Weights of a small GPT-style language model, trained from scratch on English Wikipedia.
Size: 12 layers, width 224, 4 heads of 64, MLP 448 SwiGLU, vocabulary 2048, 7.52M parameters.
Training: a variant of Adam for these matrices, 148M tokens.
MLP neurons of a small language model. Each row is named by its layer, matrix (gate and up: input weights) and neuron, and shows model dimensions 48-175. Each number is 128 + 24 x the weight over its row's rms, rounded and kept within 0 to 255. A neuron's up and down rows have the sign that makes its largest values positive.
Before each neuron's rows, "fires on" lists the tokens most often at its 100 highest values on Wikipedia text that the model never trained on.

fires on: "g", "ut", " |", "p", "m", "t"
L8.gate25 [151 115 117 137 145 127 102  84 156 171 194  98 167  82 135 141 120 133 153 127 136  99 133 190 121 143 124 105 110 155 146 170 132 135 128 166 161 139 133 139 135 149 130 128 123 117 115 119 120 113 176 131  95 160 121 147  98 160 130 151  69 127 100  95 108 157 153 165 134  73 146 126 166 141 113 135 118 152 116 139 144 176 164 138 135 129 103 135 142 152 121 131  87  59 111  89 112 129 123 135 148 130 124 129 137 134 109 142 170 152  86 123 142 132 111 149 169 104 123 168 104 164 164 133 161 130 103 152]
L8.up25 [103  92 117 145 103 135 118 162 123 116  87 135  99 142  96 101 100 130 125 122 112 132 136 174 142 153 129 125 131 130 121 163 123  85 148 120 131  95 159 120 103 161  92 121 165 141 143 151 123  77 128 150 100 153 137  81 144 116  94 139 104 127 106 117 112  80 108 122 137 144 119  83 130 155 117 131 116 146  95 119  71 144 131 115  84 161 106 148 143 119 107 171 138 138 109 128 126 117 114 162 119 134 119 115 109 126 146 127 100 124 105 172 122 141 115  74 137 125 133 141 125 108 122 123 118 156 183 129]

fires on: "y", "ics", "th", "'", "ic", "ies"
L8.gate196 [131 115  95  93 142 127 136 127  83 101 111 120 149 111 147 130 171 153 123 134 113 113 114 145 149 143 132 141  92 142 161 160 157 139 150 115 150 133 152 137 138 145 101 178 129 104 117 110 112 117 170 101  54 137 139 107 123 145 116 152 171  95 140 160 131 109 159 170 147 114 164 112 145 163 119 112 117 160 119 124 122  85 153 129 135 104 102 154 118 175 140 108  89 153 155 120 155 152 137 161 102 137 113 102 144 136  89 140 138 110 164 124 120 151 129 108 169 142 151 161 141 107 154 124 155 141 117 136]
L8.up196 [125  87 135  83 146 110 111 163 112 102  93 130  96 105 196 114 153 142  98 126 160 162 119 116 135 115 125 127 135 113 146 121 130 168 123 121 156 104 115 140 117 179 113 109 128 128 102 140 104 142 107 129 144 131 109 128  90 114 124 157 154  99 128 144 129 129 107 170 138 105 147 149 132 137 155 108 152 142 130 109 107 130 101 131 109 143 136  99 130 118 169 119  99 157 108 132 154 132 128 154 119 124  81  97 160 102  81 116 127 112 109 140 113 130  82 144 106 174 152 108 134 128 135 135 143 108 119  82]

fires on: "uc", "re", " prov", " imp", "ley"
L4.gate93 [184  93 139 126 115 124 117 118  98 130 139 148 145  76 189 149 137 137 119 143 127 127 131 147 123 138  89 126 113 122 119 205 109 113  95 128  99 151 111  97 123 138 120 102 130 106 132 111 121 149  98 124 167 151 119 116 100 129 113 126 133 143  90 132 140 117  92 121  89 127 135 147 159  73 168 188 103 133 108 170 122 108  90 149 107 126 104 126 163 116 122 119 102 104 156 156 107 138 117 173 140 115  98 128 110 118  86 162 167 154 153 120 144 115 124 130 150 172 128 142 136 135  92 114 170 151 141  97]
L4.up93 [151  77 172  64 118 112 123 143 120 147 115 110 160 134 130 128 122  96 147 135 159 123 129 105 112 186 164 118 144 118  44 108  98 114 100 148 133 143 137  98 111 126  96 145 163 120  87 126 173 116 141  86 114 138 105 175 142 106 124 111 145 150 129  96 144 146 130 124 131 158 114 106 129  95 151 142 157 146 150  68 155 173 113 127 120  81  89 113 140 160 105 139 114 123 123 138 146 116 129 110 109 156 113 122 144 139 105 133 161 124 152 138 137 120 131 156  60 134 101  92 156  67 149 137 120 124 127 200]

fires on: "uc", "|---|---|---|---", "|---|---"
L4.gate408 [147 111 135 175  88 131  96 130 159 160 133  85 153 106 126 155 121  99 158 121 149 147 133 109 157 128 114 140 127 134 152 181 159  63 122 117  68 158 182  83 143 127 142 161 109 144 133  78 124 135 141 141 192 150 126 126 105 111 141 134 105 105 126 148 137 133 104 135 122 120 125 121 147  65 130  96 138 124 159 134 140 138 135 138 137 119 147 133 122 135 130 117 132 156 160 144 109  99  92 142 113 136  95 130 156 100 105 118 155 106  78 117 147 155 105 130 112  96 114 117 129 138  92 132 105 150 139 124]
L4.up408 [112 134 117  92 190 107 153 154 105 140 123 142 118 157 134 143 115 135 163 127 149 159 174 107 121 103 105 146 126  98 116 109 128 122  52 143  98 143 123 152 129 147 131 148 135 118 112 108 164 107 141 101 178 158 140 133 139 152 121  90 113 134 160  85 124 143 120 126 177 152  95 141 138 104 121 195 128  83 125 141 122  91 161 116 115 118 152 107 103 151 119 169  82 100 139 116 153 150 155 133 123 134 122 131 106 140 117 103 134 118 190 173 115 136 133 137 134 159 146 120 113 153 143  82 141 151 115 150]

fires on: "\n", " (", " Al", "born", ":"
L4.gate68 [157 199 130 134 141 110 112 124 102 126 156 109 177 120 178  97 124  77 146 131 139 155 106 162 110 176  74 129 147 119 115 112 131 126 117  95 114 112 139 174 103 128 102 111 164 146  99 120 139 133 154 102 141 124 146 138 141 130 113 140 138 134 128 137 170 111 103 116 156  95  85 119 154 118 153 159 132 154  83  98 123 102 121 124 159 125 130 122 101 173 159 178 157 103 115 125 146 127 124 153 143 133 164 126 143 138 104 136 150 153 140 122 101 148 155 164  85 161  97 111 127 121 137  93 110 144 135 118]
L4.up68 [136 150  92 105  88 126 138 100 156 126 166 136 139  94 151 109 151 110 146 118 151  83 141 131 125 165 146 127 133  91 133  98 126 136 151 132 126 135 116 180 116 141 101 187 127 170 129  98 143 120 132  97 134 148 165 164  98 135 129 126 115 163 122 115 132 125 122  95 163  75 134 116 112 105 141 151 146 178  86 129 147 133 138 150 156  73 158 136 122 155 116 149 128 147  96 105 117 163 163 110 164 127  88 132 129 133 109 143 161 123 168  82 112 151 131 166  86  74 131  96 162 118 157 123 118 163 141 142]

fires on: "ake", "ue", "ilt", "ie", "ins", "ies"
L4.gate97 [137 149 108 148 120 168  96 128 123 160 143 133 157 159 163 120 102 138 133 115 146 142 122 127 159 135 157 115 152 134 157 108 160  77 184 151 134 148 136 143 122 134 107 136 122 154  79  97 101  98 131 151 181 115 155  79 120 134 114 124 173 143 137  93 128 136 141 140 104 147 136 113 125  98 130  99 128  70 172 103 136 116 105 133 115 125  80 120 131  61 120 100  95 119 120 148 110 134 126  94  81 136 116 149 149 117 110  98 147 129 123 161 146 100 126  83 134 152 131  73 134 149 111 133 144 100 138 107]
L4.up97 [128 113 102 141 107 112 172  92 143 146 124 106 155 176 164 118 133 107 123 150 141 125  86 144 188  62 152 106 123 130 144  80 111 155 114  95 115 125 108 116 139 107 111  83 107 139 162 130 105 149  83 141 104 170 147 136 162 122 128 148 119 122  83 115 125 159 106 145 117 152 123 128  97 134 123  96 144 100 124  95 153 129 108 119 121 163 163 141 145 120 117 127 104 122  91 124 142 155 111 118 108 116 159 154 140 130 147 109 172 120 143 118 138 103 118 112 178 133 146 115 160 133  90 131 119  90 161 117]

fires on: "f", "0", "5", "t", "7", "1"
L7.gate378 [142 133 194 164 115 158 133  69 122 161 112 112 103 129 134 129 101 123  80 123 120 127 152  82 101 153 132 150 100 133  84 106 115 142 141 117 147 136 120 118 128 163 139 151 118 123 125 160 132 154 148 143 126 136 120 139 134 127 115 145 146  76 134 139 124 105 120 143 168 178 141 131 152 175 120 157  89 114 143 119 161 114 130  94 132  89 126 119 115  86 125 147 124 128 130 143 168 133 122 124 103 125 111 190 138 167 105 153 134 108 125 163 143  98 163 132 181 121 145 161 104 151 116 146 170 152 138 112]
L7.up378 [144 116 192 167 124 148 136 116 167  77 115 151 137 154 130 162 104 150 140  85 156 143 128 122 100 136 127 138 113 116  66 170 126  95 156 128 114 154 148 129 125 114 136 114 144 146 111 143 154 155 154 142 120 174 130 131 164 130 143 139 124 113 168 112 116 112 146  98 134 123  79 131 155 151 169 171 155 136 122  96 141 146 144 128 149 171  87 101 115  90 104 122  76 111 104 159 111  94 131 167 130 120 135 126 134 144 102 158 120 138 147 124 162 141 125  86  92 111  99 159 128 114 166  93 122 111 164 142]

fires on: " of", ":", " |"
L6.gate64 [ 90 161 106 128 137 154 136 112 119 162 127 109 137  83 184  90 145 142 104 165 139  77 117 143 174 122 150 124 144  88 177 139 153 142 107 132 124 104 175 100 145 131 103 149 121 117 132 134 117 139 143 122 176  95 134 121 134 144 128 162 107 107 118  98 182 120 199 148 113 138 152  53 114 122 117 143 115 153  81 147 103 132 124  95 107 135 104 114 129 116 147 105 161 135 127 153 121 117 165 137 150 127 161 149 142 118 142 149 159 144 148 188 131 128 164 101 115 134 154 131 123 121  87 138 127 140 121 154]
L6.up64 [ 87 156 140 113 121 156 110 107 138 103 145 109 110  86 170 111 146 125 114 129 106  99  91 207 154 128 151 161 129 101 145 157 124 154 130 107 122  91 161 127 141  97 135 132 154 169 126 147 104 154 198 130 141  91 120 122 128 164 126 162 129 101 135 143 139 101 152 159 104 104 154  71 140 133 156 124 118 168  61 173 127 147 153 108 113 175  90 144 132 145 142 122 147 141 113 126 124 161 146 171 130 100 137 118 114  77 172 142 131 132 163 128 150 119 147  53 119 146 131 146 132  96 126 146 120 129 130 140]

fires on: "\n", "ill", " Mich", " (", "born"
L5.gate128 [109 136 151  91  94 121 151 109 121 156 144 120 160 130 113  86 123 138 153 123 141 161  75 108 126 180 103 121 105 123  90 105 122 115 144  83 102 122 124 134 101 146 111 106 123 100 129  91 143 165  85  91  88 147 146 119 127  68 132 164  79 143 103  94 154 171 101 126 128 127 121 108 121 114 116  91 128  83  70 125 122 150 120 146 110 123 113 108 118 141 114 143 129  91 105 144 163 131 125 123 143 136 116 160 129 147 115 121 134 125 135 146 126 129 125 118 100 169 110  98 135 142  99  90  99 159 111 114]
L5.up128 [162 149 120 143 100  97 157 115 147 153 128 148 154 103 118 133 151 138 186 138 134 128 135  95  79 140 127 126 130 124  81  94 117 134 165  94 105 110 128 112  91 126 125 136 107 117  98 103 149 132 105 102 109 150 138 155 115 104 140 142  97 144 130 137 113 139 117 106 137 123 136 187 123 155 119 118 112 107  85 104 125 127 143 126 143 124 139 117 125 146 115 170 153 129  84 124 138 151  89 122 178 119 136 159 110 143 101 129  99 150 184 145 108 122 131 162 130 102 153 112 141 123 133 110 155 151 135 150]

fires on: " H", " h", "ill", "at", "g", "ut"
L8.gate239 [126 121 134 114 145 158  75 103 113 139 134 108 141 121 130  98 165 166 126 157 156 131 128 110 161 128 132 159 131 149 153 142 124 106 135 124 139 129 143 114 147 171 154 123 155 121  90 127 184  75 115 138 158 152 108 146 124 127 172 106  70 108 123  76 126 131 187 120 129 137 122 133 116 133 108 117 139 141  74 130 135 126 123 132 103 156 140 180 119 144  88 120 149  80 107 126 127 104 144 131 161 117 140 146 120 109 133 143 175 110  95 176 128 158 118 100 164 126 102 124 129 123 120 128 108  80 118 167]
L8.up239 [ 71 136 123 134 123 109 111 112 133 133 160 138 141 122  90 131 138 170 121 161 116 155 156 135 153 115 164 164 121 143 142 162 157 133 124  97 142 105 118 147 120 127 157  99 176 128 122 160 130 111 142 141 137 148 170  90 122 132  96 147  71 159 104 101 148 114 151 115 109 130 111  79 135 132 126 130 144 138 130 107  94 146 116 150 151 130  96 150 163 147 131 121 174 133  87 118 194 144 102 126  99 134 139 136 166 101 154 115 148 118  81 177 114 127 102 119 106 129 115 130 164 126 116 126 153 114 114 147]

fires on: " b", "iv", " f", "1", "0", ":"
L8.gate335 [114 120 123 132 113 110  74 122 138 155  91  98 147 147 140 132 155  90  81 146 132 107 134 100 124 104 123 133 135 186 151 148 132 141 108 156 129 141 143 102 134 137 151  87 129 116 138 141 159 142 117 145 129 149 122 172 139 115 126 127 155  96 131 139 159 141 131 109 108 156 145  78 180 154 164 120 122 132 100 121 126  94 106 129 160  92 171 115 127 145 175 143 158 102 124 133 131 127 115 140  95 162 110 148 120 135 146 108 118 135  95 131 122 145 173 165 132 105 155 159 145 148 142 110 127  87  85 103]
L8.up335 [125 109 120 106 121 145 121 142 137  97 122  96 135 152 152 127 143 109 131 101 136 139 135  83 116 164 114 101  87  98 109 130 135 138 167 113  65 144 147 152 153 126 120 101 108 127 127 128 137 196 135 130 126 125 114  92 134 146 103 146 148 102 107 130 192  99 129 128 132 163 131 106 131 117 138 181 146 146 123 111 140 129 132 101 172 100 109 133 104  91 108 132 148  86 136 170 127 193 110 150 135 135 145 106  96 115 123 142 137 169 107 132  96 122 144 104 111 131 121 141  88 179 162 133 149 154 135  99]

fires on: "es", "ly", "ely", "s", "ts", "ues"
L6.gate421 [ 86 150  69 194 136 127  94 132  99 102 127 122 109 150 154 113 138 114 138  99 165 108 116 133 125 115 105 128 125  84 178 163 138 118 124 123 141  94 161 142 111 121 132 103 164 119 135 133 116 157 103  94 120 173 127 107 154 133 146 120 174 165 139  76 147 127 157 130  91 143 122 158 170 149 135 137 148 134 128 118 108 135 118 121 150 154 130 125 126 116 122 101 129 104 120 126 134 122 140 148 162 130 101 129 128  86 131 151 114 118 144 141 114 104 162  98 133 111 136 128 110 101 119 159 116 106 159 120]
L6.up421 [140 158 124 131 104 161 127 132 121 101 130 131 103 134 155 125 124 127 103 128 126 130 144 113 139 150  62 123 156 111 156 111 126 127 124 130 146 129 129 133 125 145 102  97 166 169 142 111 131 173 102 113 158 180 152 105  84 154 148 161 167 128 135 119 163 123 162 161 102 132  96  96 153 133 129 126 129 139 111 118 107 101 106 119 143 139 136 116  66 114 127 103 126  72  92 130 178 113  98 173 165 163  95 143 128 125 124 129 112 127 180 148 141 117 138 109 134 101 172 104 108 124  79 131 105 124 174  70]

fires on: "g", "4", "ake", "ok", "e", " to"
L6.gate413 [109 146 136 179 127 121 151 100 174 152 129 131 140 110 154  87 163 132 167 104  91 111  93 151 135 102  95 168 105 116 118  62  99 122 157 145 121 135 138 121 138 150 124 124 113 199 110 120 144 152 166  75 143 167 103 157  99 124 147 132  90 104 131 113 123 136  72 149 146 122  97 123  90 103 159 133  79 129  99 119 126 127 142 125  91 109 133 144 119 128 120 163  81 132 124 124 136 115 130  95 167 134 152 139 148 125  92 130 160 103 115 109 152 146  93 135 102 206 111 142 142 115 106 160 125 133 143 140]
L6.up413 [ 83 134 148 195 143 100 137 134 135 133 146 153 120  87 157  94 149 133 132 102 112  81 103 134 110  96 139 138 113 146 132  98 115 134 159 135 113 140 164 124 132 156 131 106  86 170 108 159 120 171 187 122 144 174  84 167 132 137 152 171  80  93 100 117 118 119  85 162 122 163 125 150 103 131 133 137  80 151 110 130 111 105 113 128 103 116 120 155 104 132 128 155 109 120 135 127 126  81 131 122 142 145 153 169 132 162 145 147 110 101 127  85 155 121  96 129  97 139 127 113 126  98 129 146 120 137 124 132]

fires on: "ived", "ed", "als", "ives", "ured", "ts"
L4.gate236 [165 164  84 135 115 155 110 128 134 106 121  81 136  84 153 133 125 117 163 127 180 117 168 110 165 128 161 171 146  97 160 123 115 122 113 134 132 140 115 117 129 116 135  95 139 135 134  98 122 170 149 165 153 155 157 124 144 102 139 138 131 102 142  85 134 125 116 125 103 130 120 153  92 149  97 167 143 142  99 107 117 128 110  81 128 131 155 115 119 131 130 114 156 152 118 141 121 161 148 169 112 140 130 119 125  98 105 122 128 127 163 165 149 133 126 115 145  93 121 132 122 155 111 121 116 129 166  99]
L4.up236 [114 157 150 144 121 142  97 123 134  94 150 137 141 145 139 145 114 117 146 122 122 145 160 111 169 119 146 156 124 139 173 127 136 116 160 141  96 154 150 162 108 146 147  77 124 113 135 121 125 146  73 147 146 142 140 155 161 127 113 144 140 122 106  92 129 112 143 150 132 106 105 186  56 148 127 161 136 155 130 162  79 127  98  89 140 115 112 144 156 111 133 127 105  98 141 116 112 163 173 167 102 108 114  98 141  96 104 111 145 145 136 175 139 115 138 168 127 116 144 112 118 167 149 117 146 146 165 137]

fires on: " tr", "r", " Tr", " dr", " pr"
L7.gate311 [ 89 131 117 155 144 142 113 131 111 115 144 131 182 132  93 152 151 127 158 127 150 131 100 145 135 120  75 116 111 152 161  94 112 116 120 146 135 130 127 128 117 154 130  96 171 148 158 116 146 114 133 108 198 162  99 140 123 129 127 164 161 127 104 115 150 108 101 125 147  99 128  93 139 162 145 100 165 107  88 128 126 103 116 116 146 150 138 111 120 168 155 171 145 119 133 145 173  76  96 149 113 118 101 151 136 129 173 123 150 146 131 148 111 106 148 126  83 155  76 116  94 126 110 119 102 101 139 138]
L7.up311 [118 117 150 140 138 119  86 148 154 118 145 110 159 171 125 108 116 123 130 151 137 126 135 130 118 108 135  91 110  81 128 149 112 145  98  84 153 119 109 166 121 119 158  80 113  95 117 141 110  91 171 139  81 139 113 169 132 132 162 122 100 134 105 100 127 101 152 114 167 108 118 111 136 158 132  84 150 100 111 120  88 119 149 138 146 152  94 154 160 146 124  50 166 116 119 145 125 114 138 138 128 105 127 123 108 151 192 133 180 140 184  94 119 127 154  69 108 120 109 122 116 120 112 104 127  97 148 152]

fires on: " Pr", "min", " pr", "r"
L8.gate159 [113 139  82 127 104 153 139 161 121 125 140 143 154 105 124 158 114 150 163 145  78 158 107 142 107 123 139 132 106  90  79 124 109 147 110 153 146 134 106 118 130 157 127 141 128 136 117 126 143 150 164 131 118 113  55 136 145 113 126 114 145 139 115  99 144  73 134 123 147 112 125 116 141 110 108 124 104 118  60 182 136 130 193 162 130 126  94 121 122 135 120 139  75 101 164 137 166 153 151 115 149 129  74 147 181  94 134 141 150 112  94 124 142 136 139  99 120 153  99 108 123  91 145 121 138 126 125 140]
L8.up159 [133 129 145 128 143 137 104 115 158 132 145 109 124 167 113 141 167 149 134 131 129 162 118 128 153 171 126 124 128  94 110 153 102 130 131 108 138 200 118 134 147 134 129 148  83 153 108 147 135 145 146 131 131  91 107 196 135 139 140  72  95 143 126  93 143 110 149 126 134 178 122 126 173 130 132 136 159 123 145 160 121 158 142 159 126 149 128 132 137 143 102 122 109 159 155  69 109 116 105 153 139 185 131 158 132 102 163 123 168 139 132 121 136  73 107 119  98 107  94  89 125 116 152 163 151 125  86 143]

fires on: ",", ";", ".", ":"
L4.gate91 [107 129 111 128  96 170 138 147 130 133  86 159 123 154 114 130 108 142 142 141 123 116 103 154 120 141 125 124 109 121 123 143 106 151  90  76 135 118 140 111 144 108 140 113 146 121 138 152 111 136 179 103 109  71  74  89 147  92 135 125 196  71 108 117 120 135 145 105  99 103 145 121 166 158 156 149 120  96 138 128  91 129 141  92 129 182 167 145  82 150 140 116 136  85 129 109 147 125 117 168  89 120 150 143 144 135 124 140 142 109 104 110 113 115 153  90 136 153 123 174 113 121 110  94  86 105 129 151]
L4.up91 [120 186 114 128 116 171 132 127 126 165 129 131 122 125 132 113 127 118 142 137 161 101 153 133 119 154 108 160 126 137 160 125 119 138 125  66 128 130 119 137 107  73 120 127 141 148 148 122 104 179 137  88 107 114 123 109 158 131 130 153 171 118 133  97 141 142 114 136 111  87 142 119 154 177  97 127 103 121 138 100 122 132 113 104 144 127 112 120 121 134 151 128 140 107 154 155 160 106 102 151  94 118 134 118 137  84  88 146  83 128  66 124 138 125 135 112 181  85 140 113 119 130 106 117 120 134 144  78]

fires on: "z", "o", "ack", " s", "io", " T"
L4.gate252 [124 108 151 175 129 108 104 102 150 115 178 165 128 100 126 146 109 111 179  93 168 132 103 157  95 144 125  96  95 110 120 116  98 118 134 118 123 115 171 168 117  95 154 122 138 124  75 114 113 147 152 150 147  91 131 127 128 148 145 132 120 124 177 138 127  83 102 127 139 115 122 120 120 155 122  99 123 140 159 144 166 137 168  96 107 176 136 189 142  75 109 114 108 109 140 147 126 122 168 104 119 143 109 120 122 112 138 170 109 134 116 137 141 156 122  76 112 136  89 127 122  91 117 157 158 108 103 164]
L4.up252 [126  96  74 120 135 154 155 142 154 150 150 114 126 121 125 127  96 161 118 149 127 145 184  86 110 157 113  98 141 115 124 129 118 114 139 118 125 154 121 139 136 120  77 167 143 125 151 171 181 110  99 110 119 139  82 130 134 156 131 140 127 103 139 173 133 131 142 128 128 108 161 142 112 149 124 117 176 138 107 137 125 165 117 131 121 128 132 118 161 101 142 115  89 106 166 123  97 170 122 114 144 144 123 182  66 119 123 106 122 143 171 124 147 184 129 119  97 155 132 156 122 141 155 120 163 162 130 147]

fires on: " |", ";", ":", "5", "1", "."
L6.gate2 [142 114 135 196 148 149 138 125 142 137 137 122  68 151 172 150 150 115 157 131 141 139 135  93 118 134 138 164 135 153 136 126 146 145 123 142 109 143 105 104 144 180 114 145 146 143 187 138 108 125 109 157 168 120  62 152 136 132 107  80 109 121 154  99 129 101 124 131 108 121  78 154 146 128  97 175 111  93 151 138 131 107 143 104 139 148 123 138 132 118 103 195 107 140 123 120 172 105 157 148 119 114 137 161 122 149 104 121 139 120 149 116  96 129 134 127 158 100 163  90 147 104  99 102 153 187 163 116]
L6.up2 [137 103 110 154 131 132  94  92 124 147 134 140 119 166 113 120 103 165 112 148 158 121 139  51 140 136 149 123 146 115 138 133 112 128 138 144 123 132 112  82 116 147 118 137 125 167 135 118  91 136 131 121 195 126 108 141 133 152 131 146 133 136 135  96 152 145 140 115  98 148 129  85 155 113 117 159 143 107 169 164 134  92 119 122 107 130  61 108 100 122 134 144 108 104 142 187 113  92 126 142 118 110 134 146 129 135 108 152 181 136 108 102 145 145 107 114 169 170 129 153 147 131  91 128 103 159 105 128]

fires on: " a", " s", " e", " to", " in", " w"
L7.gate34 [154 115 154 142 120 148 116  83 159 129 145 123 154  85 141 113 166 134 137 156 118 167  98 120 136 132 127 137 129 152 135 174 155 188 116 168  85 142 114 118 122 154 169 144 166 130 115 102 161 109 136 125 132 126 133 149 156  83 122  63 135 138 107 168 122 128 107 131 128 137 168 112 117  73  99 108 128 137 130 143 109 121 123 145 129  82 128 115 115 122 143 137 111 154 149 108 128 130 133 139 133 135  99 128 160 121 123 113 137 134 141 177  80 122 137 178 134 101 140  85 119 109 130 113 110 145  86 102]
L7.up34 [125 109 115 153  86 140 169 107 184  79 122 120 115 173 137 144 141 150 178 150 131 126  91 114 125 148 100 110 140 111 119 129 162 102 116 126 145 120 127 122  87 134 131 149 106 101 113 142 184 169 140 169 145 119 122 165 149 109 115 121 107 156 121 122 129  97 180 162 173 127 114 125 159 141 143 158 156 162 111 152 119 122 121 131 110 170 182 145  76 140 131 146 122 121 116 164 106 156 149 142 102 121 152 164 108 113 147 126 100 119 164 148  83 109 134 125 136 182 121 117 128  88 145 120 116 140 137 137]

fires on: " was", " w", " s", "ra", "v"
L8.gate23 [162 151  96 165 172  93 126 116 152 103 127 128 144 123 135 132 152 158 136  91 143 169 118 140 120 148 160 132 133 168 105 156 138 147  94 130  93 158 141 148 161 130 180 140 127 111 122 150 145 137 170 104 119 103 114 121 148 143 109  97 146 147 135 122 174  90  81 121 179 179  82  87 168 133  73 110 115 119 102 129 112  91 149 123 130 121 155 181 108 146 160  86 150 121 106  96 132 114 142 133 142  77 123 110 154 142 135  93 154 145 165 128 106 182 126 133 133 127 140 104 131 110 116 144 112 133 149 144]
L8.up23 [163 142 132  94  56 138 109  77 125 121 154  93 133 112 142 126 157 117 159 141 166 145 102 107 150 109 119 129 103 113 152  85 144 114 105 163 142 116 115 135 104  94 126 137 111 151 132 144 121 134 142 153 133  97  98 155 131 136 105 100 144 118 124 110 135 110 102 167 102  97 162 128 113 136 121 139 136 120 109 105 172 119 147 124 138 121 100 107 154 142 136 101 133  73 119 127 104 187 109 167 146 144 137 116 134 137 132 130  86 143  97 138 136 148 114 186 146 119 132 103 134 126 102 122 112 140 123 104]

fires on: "'", "ad", "ist", "st", "qu", "th"
L8.gate268 [104  77 111 144 132  94 134 152  52 124 142 149 112 108 133 137 119 168 173 116 128  94 139 144 125 142 123 130 131 169 107 155 131 146 131 128  79 149 134 138 139 131 114 117 138 109  86 127 148 113 187 117 112 123 165 133 155 143  82 138 134 140 123 139 174 134 150  92 102 110 120 145  95 121  91  89 138 159 109 144 160 151 155 121 104 123 149 107  94 117 153 157 106 133 126 131 114 128 135 134 125  98  91 165 153 113 130  92 120 171 153 127  75 140 129 132 116 135 109 124 144 151 144 154 114 112 124  83]
L8.up268 [158  69 124 131 116 120 106 151  98 137 117 163 134  87 167 114 113 173 184 135 146 125  76 144  94 146 115  98 131 135 117 181 118 131 118 120 132 124 132 122 138 108  89 120 121 112  96 131 129 147 134  99 100 101 124 120  93 127 107  96 139 119 121 132 123 137 121 127 113 127  87 100 127 123 137  89 105 149  85 152 131 189 139 158  92 132 107 102 130 143 142 132 125 177 104 114 111 117 100 132 107 139 112 128 181 111  93  73 137 172 127 110 110 125 159 141 115 134 143  82 128 152 127 139 116 144 125  77]

fires on: ",", " of", " |", ":", "."
L6.gate117 [143 139  94 131 137 133 124 123 158 125 123  71 129 166 127  94 134 128 140 110 157 133 127 116 164 138  98 128 118  88 136 112 123 130 104 102  96 117 187 145 161 124 119 117 171  89 144 158 131 116 139 132 151  94 127 107 108 150 136 114 137  97 129 107 145  92 186 113 162 115 124  83  77 113 106 159  95 119 130 101 147 110  97 127 131 125 152 162  87 146 122 121 111 132 146 116 149  65 126 128 100 133 185 113 129 108 134 128 171 149 136 175 113 130 171 101 152 131 151 107 136 123 112 125  70 129 164 106]
L6.up117 [184 171  94  95  81 141 160 119 156 104 140  92 128 109 150 117 118 134 126 140 154 104 112 130 131 135  99 161 109 109 116 134 104 149  85 100 147 114 154 133 155 122 115 118 165 144 133 161 116 137 129 103  74  96 110  96 140 145 107 129 131  93 102 132 176 122 130 134 157  86  98 106 187 103 125 140 134 117  98 136 156 136 190  78 140 170 160 115 109 139 167 150 160  97 135 109 154  87 162 143 136 112 132 139 109 112 140 115 111 124 151  77 129 151 123  88 129 121 139 146 141 126 153  90 111 122 121 129]

fires on: "ly", "ely", "ally", "ily", " not"
L4.gate89 [124 115 117 190 106 152 131 100 114  87 142 168 152 111 148 119 128 117 119 125 132  80 117 115 105 108 136 104 128 163 149 160 133  82 138 158 140 119 141 148 135 120 137  78 143 112 183 109 110 174 146 105 148 163 164 115 146 129 129 190  99 142 188 121 148 141 189 135  77 132  83 137 139 177 142 114 107 139 140 118  90 113 102 107 167  98 123 144 112  79 111 110 161 105 137 132 107 119 135 139 168 109 126 112 133 109 127 145 102 140 147 148 114 114 145 149 124 139 137 105  90 167 132 104 148 115 161 107]
L4.up89 [ 99 104 162 151 118 145 131  95 141  83 164 135 138 149 137  90  79  77 121 121 122  71 132 106 147 149 131 122 154 115 176 131 133  91 155 153 145 130 149 131 156 138 132 108 144 142 127 105 143 143 124  71 154 194 160  98 113 141 142 161  85 133 160 143 158 134 177 167 105 117  99 151  92 133 140 110 113 109 161 113 125 119 111  92 137 108 144 128 139  65  92 117 123 121 154 135 106 142 135  79 153 132 157 119 123 122 127 128 110 138 146 161 162 119 118 175 113 130 140 154 153 198 108 135  91 126 138 109]

fires on: " |", ",", "g", ".", " but", "e"
L7.gate30 [123 147 126 136 111 142 107 108 111 130 132 118 129 128 117  92 149  79 153 113 176 161 121 118 145 130  87 184 113 149 150 105 121 128 116 114 104 140 138 112  98 114 117 154 165 139 151 112 109 143 120 121 124 103 112 129 153 161 127 153 113 135 151 105 139 144 129 160  89 117 117 148 108 137 160 129 127 143 121 135 125 133 165 138 146 149 104  88  95 136 164 137  68 131 142 185 138 128 128 127 139  99  99 136 130 126  63 127 136 163 102 145 123 166  84 128 134  95 110  85 145  99 130 154 150 142 146 133]
L7.up30 [154 142 158  76 176 129 147 127 188 125 147 111 136 113 139 161 147 128 140  75 120 108 141 136 142 139 165 132 118 128  94 120  99 132 122 112 141 184 137 111 119 117 115 131  84 125 103 104 113 122 151 136 100 168 129 183  60 142 127 129  68 109 101  94 114 121 110 155 151 119 115 133 100 108 132 135 150 115 118  91 132 150 125  99 134 106 106 114  91 121 114 138 101 150  94 172 126 128 118 119 112 136 140 144 124 155 136 141 142 140 154  91 135 124 127 108 124 107 106 158  76 132 109 124 126 159 150 149]